From a checkpoint of a small transformer trained on Wikipedia.
Training: a variant of Adam for these matrices, 7372 steps.
MLP neurons of a small language model. Each row is named by its layer, matrix (gate and up: input weights; down: output weights) and neuron, and shows model dimensions 480-607. Each number is 128 + 24 x the weight over its row's rms, rounded and kept within 0 to 255. Numbers have three digits each. A neuron's up and down rows have the sign that makes its largest values positive.
After each neuron's rows, "fires after" lists the tokens most often just before its 100 highest values on Wikipedia text that the model never trained on.

L2.gate390:154141133095143153153148155111132139108134129107102107128104129120113164118117125110148153153112082126185150099097133133145130124152067137130110111076090142118159099145150142097140130141107106159139139136111143155092161139134130161139129114124126134153071110109111120167154129124082116134067094124112146152092196127095107077138116133109153083112125162108092126125156135085150153095142
L2.up390:135142167140133150071152133139138132090116125150136076096100151145095146161111157136086099121102085147155114126125135151093140123158160116104126123145152102133170152141126116111166116185118122131111171123115127149123136116140133187144128122099136115160095108117124095100160116135125106159129114112081105138080151150121143115128055096079133113112137159168110143139149157142152155143137
L2.down390:163130137155131156119152121125130137132127122095139118130086128125115147110105116122122128149112106102163156127087125130131122121125123104162137140161106156143176070134123142118136134143150127114138136140128129157103145140122113137150131103132137087138114119140150139126162124106111117138115123124118123133124192161120100092131124109094159116120154147153094125108137140115155130138121
fires after: " and", " or"

L2.gate1494:161153141133135128135091115137083137157078118129177140126118081134139107107165108101127136147151121154130136087142123097136149123179125126143113093137121136072128094136100138102139148149116146112159108129107174116116135130093154117154143089154132126122116108126133076111155152137089122065141110127135109098138122199161121108103137127141161140103099126135157139139134073091116130094092
L2.up1494:150158087135113136115110148138155129124123100151133121114106142152103064138117164126109124125152079120122083144155122124125137120154185127107091121128112135091130112150130124140161175094135132124121101153099103156133162113101095122139139137118127133102125089131119117170116116117103129116160120110079151121149101177160129125130058096119149095076137133168106138122164131115111172083144
L2.down1494:120149101113107159119139139108126159083137173126177112134122170135115145112131152147165111128134106145091116087097145124106135087121114155165142095125122136114147109116172131144142168113137157156110135147129109120128103133127123110145080099126125088128131146131177162116135110130113138152172122129117118123125131163180116166119158120144159171153110135130163109202113126123161156089116
fires after: " ", " de"

L5.gate485:141122127109141135131167128119153154147147153131135124116144119146137114082102099130175169143083118136140151160132174136130139141179149115151152141116153124108157134118143142149141140173150099160117099150153127149122109154157147171200218110172169108127113141122133106121139106147117109111081132121125114130095130136117130134147138103121118120137122162120170148138092115120150147098124
L5.up485:144153128154112096157127098114111114174096136152107125101147122111135125095124169130130082120127118097151141114124148107166161130135101140170147158131127130134134164122141100157192103143115082134081171102099141153115117141120166147098178169150122097143109142104139128124135112113066126138133138152163146161133103148120149102135119087128147155145160113125092114145092146121179117123111
L5.down485:134139145129144102123125152109088128152105126158066151097144104157122164110126095102143123155179120134119138104182190160104123118113107140177120160124126144111099133110128127132171130094135103177084075120097110118133117087143133129168160080138122125148095090093105146154115130089115131139078116141145126092110129124112149119161146115106129122111155136115115113147115118119126163118128
fires after: ",", " such", "am"

L2.gate1053:125152138124128129132106094114136116108099139113139150164124177124086090138134138086155102106129093140109155090119114112086123134133156157160177129145091125138135123137071124121090152138137147118151117106111145114152143131070127122123148152128159138185167142159118095094133097096115196121097161125165138074131115151128152093127139163089144121102173113171151135139128120126122120124081
L2.up1053:112102182130089136172126179126096102118095184152119163125134137135131133116098156159152136097099127169174089105111111109100158088160144140160123084134164151161116185110111122098083154133129123129103103166104122138114112120133117152117123161105148090088120141120176127111150166144118126118074134124093104117078112092136095089144102135125148166128128105176101167106156188115094108157141
L2.down1053:108127127143093099169129106149120120092125094084124125145111115110091130156124107132098122102132139121097139111160146108145148124153136115118123143102154121078118139114071069087157166150129161119154106123123134151165143102133131116119130091136122120098105136109148126122119099127133113137128104093090108133120139095123122123092114135121142081118153111140156102149118153091093126156099
fires after: " United", ".S", " South", "j"

L2.gate976:077095102116104173143103106106111104113134145082126109164142144125139143112167142088126125097125166153114123145117116138099120160159124154117165125109082120120115135105171081119052115113111160091098113062084134066127070140138165131148141130095142139116134152155143095122149096099158180133148128137150153110079133124106094150147145124177096145120159130155134140144135137094111100101155
L2.up976:110116172159126133114106109118144138129118081097122112112151117144157125131112134173129176116151110106157136149127152125176099117170141123169128127120164119119126141121130182114137161141112144110155171145098083112125130131097178137182155133142143124126143142106167107146138123138087123135119103091133153130073154124125124137155173123155145118119141121124112116122152131177135136118135
L2.down976:152140166187150171108142120081143091133125117106156099100132102102121106101143141134163125130118159119135109111158163141134125147146122150139141118156120134092121134158124163136108142161160158134115166123078080092113119143137163123119118122125133169140116168152117105118113113156110157127139081131102140143117161141145096114138145158121137131090147140160100078079137100128124177092089
fires after: " ", " Rand", " Thor"

L5.gate2114:116083133118117198125106133117115148149120106120126139119119135159121140114115142130142103150117138110129129086098112118141128121088104159134132139134123114123079128146140132156095150088130115147137108153120115081119104118143118145105152112120132074147109158112108118144163147105111140125144133131124129090105122088106187103104128108129123111070097134169114081137112141139132138131129
L5.up2114:143105120070130127098139094111077175123127149085117132157169093125124120103110104120154152167140145123126133163140157156116116117116148141144159142118075156092104159150093153135103142109190109142174141111148113174139126112125115105116153101140117141164115099108080106164168144130089126130131106073104140106119139090147140100088099115186125175097138114135126088131129117136081118118137
L5.down2114:124089134180139170131113127121117117132105125118142142135115072136116078122116155097111143095136138127107143149106130123095104128138113154155131101144101109119092096136147114112116123136156151160173137138127117168172134149121140146169108167123099147147158115101132092135168130102135115109149117118099154090127150121124140086124120150159126159143124153091116120122142102093133068103110
fires after: " ", "–", " in", "age", "|", "9"

L2.gate1084:134103084114121146164101166122110137133115143129142159119116127147140129125115173119125117132145092121116144157140136167153087130153160138124078115131162123105163144120137162112140107192096086110103078101097137138110146131141181096142115144169133112093081103094135084112138130123131081124137157117147139140140131134145126142145133074148136120124124118083112123128151160152153097116113
L2.up1084:108128106110156080135125128152114142112122134149150119082129155112149075123119146138094176147160151153106105131139094146151130131156128133166131153116113190144185139094085120165139115093092113118133170118103116163106157138144120114112155103126156117028098124105092102132089145132105130137166097171171170151149170124164134155148143147133137118112170134112087133149123134162065098141133
L2.down1084:099173139150136112158129136093115116148103126115126131134116131105123063149101172144114130113145158122120119179115102091114100119178131163108093165142122133106164138144106104171156154156128139077111159098148126107118132117107147130108146110104172129109135153093136133144104129163094117181143096124135148112124123174169146150119104148163135082162084113141112122104148126165117127102160
fires after: ",", ".", " Kun"

L2.gate469:096118067130173116150117145182111177120105074151129139091138167101155129183112141153155093117130153096126129132098133146143116105163106157170125091108136105179099169120085133187116117138106158094150129093121121118111137133082051141151114132155124125119149127122192118153118170122121174138129143116105116126162081120148133149109157137137130171137146131131095127138137103127110117130103
L2.up469:163131128134091132118126147140093127124077131170167070137143088136160140159098152145124125101113148141119139118123131133129148099108128124113135099132088123091098150116129132093094127123140131162083103160144125120152099180122098100114072102118135137107102115118147154142122142053106167101108131121166148139109131112102157155183088108128103160097139110116172084102145101139120142091118
L2.down469:079093107107133115123113131130108091118161147159119115127180133119121151130117094114123151118108144091139105141123112091157169130129144087168094141134146132130109129141111110128150137159099113154127151137105128139115162088099154118128132147125121122129150108104108164166124108104115127134125129093133111148157118077141134143150180098139105093135130058141063163162140120148124150145067
fires after: " where", " along", " as", " together"

L2.gate1551:142117121110099151081116144129097161121105096111092132134147126131079103115117109116092173114117123105133106098096168124174122114146119127126130143145097111149118166096083111126121163143099143072097152138105144143082138139116143162158127152097139125160088175117098129115158111126113132066116126177137125162121173127122148103159137104135128203124101113110095155141113108104098132149142
L2.up1551:119109120176149124075160095153147164121113107108069151163130119104140132154117121130112150131160130118144127119103149112122161121160155124147105125140091118153138109113112137160157162116131137112140141106093140151130112109128170128141131165086115145143140131116158092114125125150100114099099128124118160160135190149133185126126105113124117111136135080125125157149169120161125126112112
L2.down1551:105093116135118122092133097144166135146101104143130130146133131105178097127133148099130195126149167138148129139144123134133148145140148100125118129145071097168109158126130106141120180166129124103141152125154144104127152122162150127087174099114081151132182141140149113129133118126099101116117113108095144178116124123127110155085147099093127106140098054134154130142114126119112148129087
fires after: "0", " World", " War", "th"